config.toml
d_mlp = 1344
positions = "rope"
attn_scale = 0.125
parallel_block = false
init = "orth"
init_std_up = 0.0331
lr_mult_o = 3.0
grad_clip = 1.0
decay_fraction = 0.936
MLP neurons of a small language model. Each row is named by its layer, matrix (down: output weights) and neuron, and shows model dimensions 32-159. Each number is 200 + 30 x the weight over its row's rms, rounded and kept within 0 to 999. A neuron's up and down rows have the sign that makes its largest values positive.
After each neuron's rows is what it responds to, as a language model described it from the Wikipedia text at the highest values.

L5.down731,200,182,201,164,186,240,218,223,227,197,185,233,223,174,174,225,212,231,194,180,209,230,263,141,176,210,203,208,210,224,202,209,220,141,204,172,231,132,128,187,238,154,204,198,215,148,156,240,214,221,246,246,215,208,205,224,205,194,131,222,213,232,184,151,153,195,213,178,177,162,233,214,191,229,248,263,190,156,174,195,223,253,245,184,231,245,195,249,244,212,124,229,214,195,162,200,221,206,200,244,172,181,216,222,190,203,210,183,204,254,139,209,158,172,166,219,206,222,178,220,144,166,162,212,236,230,170,146
Responds to: Time spans and scores. Time-unit nouns after a number or quantifier (two years later, a short time later, five days before), plus the second digit of match scores (2–1, 1–0).

L6.down1218,219,191,209,206,155,202,194,221,160,170,216,226,215,203,186,166,156,188,218,160,198,180,164,181,194,181,187,233,258,245,223,195,225,204,209,201,247,236,239,214,170,218,176,171,199,246,201,215,216,258,264,144,205,229,138,174,228,225,225,172,197,212,214,167,244,217,183,201,183,223,247,157,199,226,181,189,204,198,150,206,192,193,228,143,213,219,258,156,231,246,244,226,166,201,151,221,233,157,247,171,174,190,198,228,231,200,219,177,265,194,220,176,192,201,218,182,232,224,164,177,176,148,218,233,203,165,193,148
Responds to: Mid-word pieces, counts, hyphens. Fragments inside split words (Adj-ut-ant, le-ot-ard, sum-mon-ing), hyphens in compounds or phone codes, and digits or count nouns after numbers (years, days, volumes).

L4.down962,226,249,164,209,237,183,206,243,214,155,199,199,226,138,238,176,173,228,215,201,219,207,215,205,215,201,172,181,221,214,229,208,188,178,196,172,226,213,165,177,202,189,230,182,217,188,186,194,195,170,157,222,231,178,206,204,160,198,169,129,213,309,165,234,227,177,252,225,227,163,213,202,208,173,196,158,187,165,221,220,119,179,185,236,191,164,230,173,147,202,179,174,241,170,239,243,205,164,190,213,212,247,151,231,213,211,226,181,182,206,207,197,155,181,184,189,147,204,210,239,233,180,171,207,217,204,209,148
Responds to: Time-phrase completion. Final token closing a time expression in narrative, mostly a year's last digit or words like week, year, day in "the following week".

L4.down1020,231,177,222,204,188,232,191,213,191,239,222,210,203,215,215,222,169,202,271,243,228,199,194,203,151,255,210,209,192,243,178,249,226,161,157,202,150,232,215,164,219,167,250,219,193,178,189,244,185,228,154,162,230,198,198,179,213,153,217,173,190,222,190,193,257,212,127,197,196,185,217,156,199,199,179,228,211,228,134,194,189,203,182,223,238,156,117,197,226,250,293,211,240,173,198,199,159,220,210,253,170,193,205,253,163,178,183,230,159,182,206,187,217,175,253,232,91,275,196,263,174,127,230,208,188,161,238,203
Responds to: Year digits inside numbers. Second or third digit of a four-digit year split into single-digit tokens, e.g. the 0 in 2014 or the 2 in 2020, 1930s.

L6.down800,185,187,236,213,183,164,184,156,211,231,227,187,161,213,191,248,211,218,193,177,237,213,210,192,187,238,217,195,208,183,246,215,199,197,152,164,185,199,199,140,232,202,193,281,196,222,259,206,159,207,218,219,208,200,249,214,203,238,161,143,235,255,203,217,182,183,213,222,199,261,188,176,226,198,187,208,224,167,259,187,154,177,199,181,206,200,215,226,190,180,228,221,183,165,182,248,182,169,216,197,180,203,157,204,161,220,262,155,222,185,224,141,181,200,174,144,208,223,229,161,173,165,139,234,200,203,223,251
Responds to: Predicate verb after subject. Main verb or copula right after a sentence's subject that opens its predicate, often classifying it: is considered, was, are called, treated as.

L5.down848,182,221,184,141,212,160,223,270,185,186,214,203,210,203,225,194,255,175,237,197,211,201,204,173,259,222,227,141,216,222,183,197,205,265,214,194,212,216,237,178,170,192,164,168,206,211,206,230,181,180,168,180,229,213,170,260,245,203,177,235,159,155,232,132,233,167,215,188,174,155,204,217,260,215,191,178,220,192,146,225,220,168,238,217,255,209,156,197,208,215,236,186,158,164,203,162,209,216,187,172,181,172,216,168,175,200,184,238,241,194,201,196,156,219,166,208,203,199,248,206,159,190,210,172,171,200,185,207
Responds to: Subject abstract nouns. Abstract or general nouns, often word-final pieces, heading a clause's subject after the, 's or his, e.g. reaction, demand, success.

L4.down959,162,165,273,205,218,248,219,152,202,211,219,201,222,184,240,183,209,183,179,237,217,161,181,192,184,219,194,193,180,234,199,169,149,239,177,169,191,190,215,183,220,178,219,208,262,233,209,189,205,196,199,202,234,194,199,177,208,151,246,202,259,188,166,201,204,201,252,252,219,149,259,239,181,231,205,164,253,195,108,190,206,160,232,214,212,201,170,200,161,183,222,194,218,183,132,206,215,231,208,213,214,235,165,195,192,183,105,212,225,161,189,168,225,165,184,123,176,183,228,195,192,200,176,194,210,197,223,185
Responds to: Verb-phrase continuation tokens. Verbs, participles and the particles or prepositions bound to them right after a subject or auxiliary in narrative prose, e.g. turned out, went to, flown, been made.

L4.down882,173,209,169,234,202,225,205,206,200,178,204,225,188,175,218,300,204,225,204,176,240,215,214,172,235,137,173,244,206,188,194,201,223,231,212,197,199,205,249,167,182,137,215,213,213,147,196,226,248,181,190,168,228,236,269,204,221,193,206,239,184,165,199,191,225,207,193,213,236,226,193,235,178,188,221,234,197,193,223,243,167,210,163,242,243,180,187,257,222,165,257,218,181,241,233,237,225,193,132,177,246,213,215,180,233,139,180,196,240,196,194,223,179,190,218,176,244,230,180,209,199,200,170,213,186,237,185,234
Responds to: Abstract noun heads. Abstract nouns and their suffix pieces completing a noun phrase, such as responsibility, viciousness, relationship, ratio, status; also zeros in thousands figures.

L5.down1265,218,209,189,183,219,202,242,208,198,172,178,202,221,161,211,298,212,231,200,169,230,149,197,240,186,229,153,251,199,223,195,201,229,235,216,185,252,166,217,233,227,142,264,201,187,174,172,239,243,195,202,255,175,217,184,185,256,215,182,237,247,217,194,215,236,229,168,229,186,179,171,186,204,214,245,214,209,165,194,212,170,215,197,226,164,182,223,246,155,242,224,213,141,165,202,186,183,213,189,211,189,248,207,226,215,213,161,161,211,206,174,188,212,183,202,202,241,203,183,198,214,203,140,150,212,224,196,186
Responds to: Temporal phrase prepositions. Prepositions opening a time or reference frame, mostly "of" in "as of 2020", plus sentence-initial Since, From, By, In, At.

L6.down450,226,143,157,221,142,205,199,185,154,224,138,133,204,238,197,217,174,205,166,215,159,194,238,228,202,200,230,201,214,186,185,217,264,185,175,190,159,200,175,203,262,189,197,158,253,173,177,208,169,196,195,216,211,204,173,196,212,209,175,251,232,157,196,225,269,193,196,166,190,234,229,214,187,209,186,215,228,207,218,235,193,178,211,189,221,236,176,256,166,196,361,182,260,190,209,209,215,234,190,244,193,174,177,223,207,162,169,211,194,235,200,269,210,227,141,196,203,201,198,178,183,196,229,155,243,183,204,205
Responds to: Title and subtitle colons. Punctuation that ends a title or leads into a name, mostly subtitle colons (Warcraft: Cataclysm, Rocket Singh: Salesman), also list dashes, table pipes, commas.

L4.down162,236,201,253,199,242,235,152,254,243,262,234,214,190,222,221,231,192,215,189,194,210,207,212,202,227,187,202,200,210,256,250,202,258,226,197,175,233,125,185,195,192,198,211,217,204,198,221,210,170,154,234,172,198,200,202,220,211,225,138,290,212,213,274,240,196,175,261,181,181,202,208,230,198,229,133,269,205,187,171,211,234,218,214,243,240,242,214,215,236,142,135,223,193,202,193,207,169,192,225,252,177,165,210,219,200,222,160,189,201,207,226,181,197,174,160,202,254,235,147,164,211,142,189,244,182,203,200,228
Responds to: Quote openers and word-internal pieces. Punctuation or opening quote marks that introduce a quotation after said, stated, wrote, or saw as; also mid-word fragments like do-z-ens, re-j-oined, cl-inc-hed.

L5.down21,231,201,224,176,193,231,215,204,209,202,227,148,168,185,173,200,177,192,250,234,221,229,177,180,242,177,203,179,231,191,149,249,240,143,199,216,188,226,251,192,184,226,234,241,185,222,211,239,221,185,193,202,195,162,199,164,208,228,209,187,158,215,220,192,181,218,237,217,269,171,186,194,201,200,207,201,204,251,178,226,183,221,197,217,243,181,206,168,191,180,182,235,191,224,235,240,210,172,196,196,131,210,220,200,151,251,225,205,188,221,193,136,209,193,180,218,179,233,198,124,205,229,199,187,186,224,147,127
Responds to: Year third digit. The third digit of four-digit years after 19 or 20, in birth dates, tables and histories, e.g. 20[0]0, 19[8]7, 20[1]5.

L6.down624,223,243,192,194,219,163,188,168,229,228,224,223,234,201,144,205,169,214,183,201,192,195,195,122,216,155,226,182,188,228,232,247,215,234,137,204,286,179,167,189,212,237,218,219,194,210,250,228,207,237,222,166,218,166,171,128,228,211,181,190,244,236,281,175,224,200,191,168,159,221,160,187,162,225,192,168,148,237,221,217,199,161,196,244,237,207,198,203,206,246,265,171,164,227,179,255,179,205,173,203,208,132,225,144,232,145,220,214,192,212,190,185,215,190,212,207,185,204,175,205,214,233,159,253,221,203,198,219
Responds to: Word and year completions. Final pieces that complete a word split into subword tokens, such as the last digit of a year (199-8, 194-9) or later-al, asp-ir-ations, Val-our.

L4.down1109,238,175,219,207,205,169,195,165,223,198,177,188,230,254,153,136,180,239,198,141,185,159,164,232,184,217,138,191,156,249,267,201,199,171,291,239,219,204,222,182,166,202,223,228,250,261,180,181,218,233,203,225,290,158,170,202,168,200,182,210,233,242,183,198,169,224,184,169,159,194,190,217,207,218,207,265,249,189,182,207,192,208,156,206,208,240,188,219,203,203,181,135,227,231,209,224,206,224,189,207,181,197,191,206,221,182,168,200,197,249,211,230,188,235,225,188,215,257,188,270,212,190,189,167,206,199,180,140
Responds to: Location participles and mid-word pieces. Participles placing a subject somewhere, usually after "is", as in found, located, distributed, operated; weaker on mid-word pieces and " (" after place names.

L6.down463,198,197,204,222,235,201,154,222,166,203,218,183,201,205,168,154,226,244,204,178,174,244,151,179,184,217,192,156,220,229,200,163,171,233,175,165,189,221,179,169,193,181,207,203,197,225,205,239,183,227,252,244,259,169,217,206,210,197,176,195,162,213,238,206,167,179,232,194,210,217,174,223,156,226,206,229,214,226,167,149,175,173,200,201,176,232,191,226,156,213,136,219,174,181,157,208,171,219,241,285,193,200,218,203,181,211,177,191,229,288,179,245,173,262,216,234,169,208,198,172,154,230,216,220,174,183,186,195
Responds to: Year digits, table-row pipes. Inner digits of split four-digit years (20-2-0, 1-9-56, 19-8-7) plus pipes opening new rows in results or stats tables.

L5.down1162,221,139,172,216,224,192,223,223,211,179,224,239,165,211,210,177,172,186,230,227,204,231,224,176,227,186,162,210,178,156,220,163,278,183,266,133,247,149,223,201,190,216,195,219,180,179,215,210,238,194,249,200,222,212,165,211,223,187,204,171,222,178,236,154,193,198,163,198,188,200,173,208,190,204,214,162,223,209,216,178,204,218,235,237,214,236,192,218,196,201,170,206,216,157,181,210,227,228,126,245,190,237,220,140,203,209,212,221,155,218,203,150,242,149,170,249,234,188,147,141,225,220,187,202,221,220,176,175
Responds to: Year digits, "known for". Final digit of four-digit years (198-3, 197-6, 201-7), and "for" after known, noted or remembered in biographies and reviews.

L5.down575,182,236,167,198,201,245,167,206,193,256,235,168,194,212,139,241,193,152,167,243,192,221,154,145,213,252,175,167,151,200,146,251,222,100,185,142,213,192,208,195,189,199,197,253,210,264,173,221,223,200,228,214,225,168,211,213,151,148,226,192,190,225,232,236,219,235,186,222,246,197,190,196,188,276,187,236,183,197,171,238,225,180,214,197,185,203,158,233,192,212,293,247,205,207,246,235,216,165,210,190,206,159,236,180,201,163,199,196,174,208,200,177,212,191,253,230,204,240,150,210,172,200,229,211,242,230,261,145
Responds to: Title and name continuations. Colons splitting titles into title and subtitle (Soledad: The Prison, World of Warcraft: Cataclysm), plus later word pieces inside names and technical terms.

L4.down501,155,205,223,159,266,227,200,162,202,195,199,197,193,189,205,170,178,198,200,229,256,196,149,208,147,195,229,208,175,201,202,231,198,178,205,185,222,230,187,183,212,210,176,179,127,191,222,248,189,197,192,197,188,190,211,224,206,186,202,181,247,182,196,171,159,175,113,162,195,272,204,211,131,201,235,209,221,167,201,154,191,193,215,183,167,186,221,221,279,169,271,193,181,177,173,202,240,208,188,200,270,168,166,303,221,176,177,225,258,185,258,214,159,203,177,215,123,194,166,214,194,219,262,217,210,236,209,170
Responds to: Crime and death terms. Word pieces completing crime, punishment and death words in biographical text, such as jail, apprehended, executed, committed suicide, revenge; also scattered other word fragments.

L5.down1076,202,201,191,257,178,164,209,242,211,214,236,207,224,216,219,197,178,182,184,202,242,227,201,228,187,227,236,184,180,201,222,144,214,208,212,177,212,181,203,143,204,138,218,204,202,277,234,228,189,239,225,171,248,230,164,193,124,240,161,210,174,232,224,182,231,219,204,194,180,225,176,172,209,186,151,189,236,219,175,245,246,195,257,234,196,226,213,134,239,190,205,238,238,277,201,248,233,243,178,177,217,193,126,209,145,195,170,216,246,236,164,193,192,176,152,183,195,159,255,243,241,235,204,217,193,294,220,188
Responds to: Copula after subjects. Forms of "to be" (is, was, are, 're, 's) and similar linking verbs like calls, right after a sentence subject before its description, as in Valga is, this was, it's.

L6.down1093,166,198,183,227,167,180,206,183,198,222,222,155,190,162,203,185,164,160,177,141,219,201,188,201,219,185,195,195,137,214,209,175,149,208,169,168,201,228,174,188,160,153,213,291,213,226,244,165,217,206,140,210,200,220,240,201,247,222,193,205,164,172,241,210,166,205,153,213,180,169,190,178,212,192,178,179,223,189,208,184,197,195,224,195,196,218,163,250,170,202,146,221,143,183,201,173,275,228,208,197,242,179,149,215,196,203,175,226,148,186,228,204,236,201,243,199,197,175,217,235,199,215,200,176,216,197,198,184
Responds to: Mid-unit continuation tokens. Second pieces of fixed phrases (as of, known as, more or less), inner digits of numbers in tables and dates, and mid-word fragments of names.

L6.down43,156,197,199,183,228,186,185,207,174,226,195,180,168,210,269,217,207,172,188,172,218,172,195,185,217,264,168,202,177,168,205,182,161,183,207,232,156,188,169,192,177,198,199,230,227,200,188,173,169,168,166,164,220,176,237,198,244,241,221,174,190,190,157,135,235,161,212,188,203,213,177,154,235,200,207,250,206,156,177,229,214,170,231,117,203,229,193,212,185,198,270,249,188,171,184,179,230,164,217,181,156,214,152,198,171,192,173,262,217,244,192,204,211,252,243,194,193,173,177,189,208,221,182,172,183,219,262,204
Responds to: End of subject noun. Final token of a noun (often abstract, often a word-final piece) closing a phrase before its verb or preposition, e.g. gamb-ling, success, intervention; also last digits of years.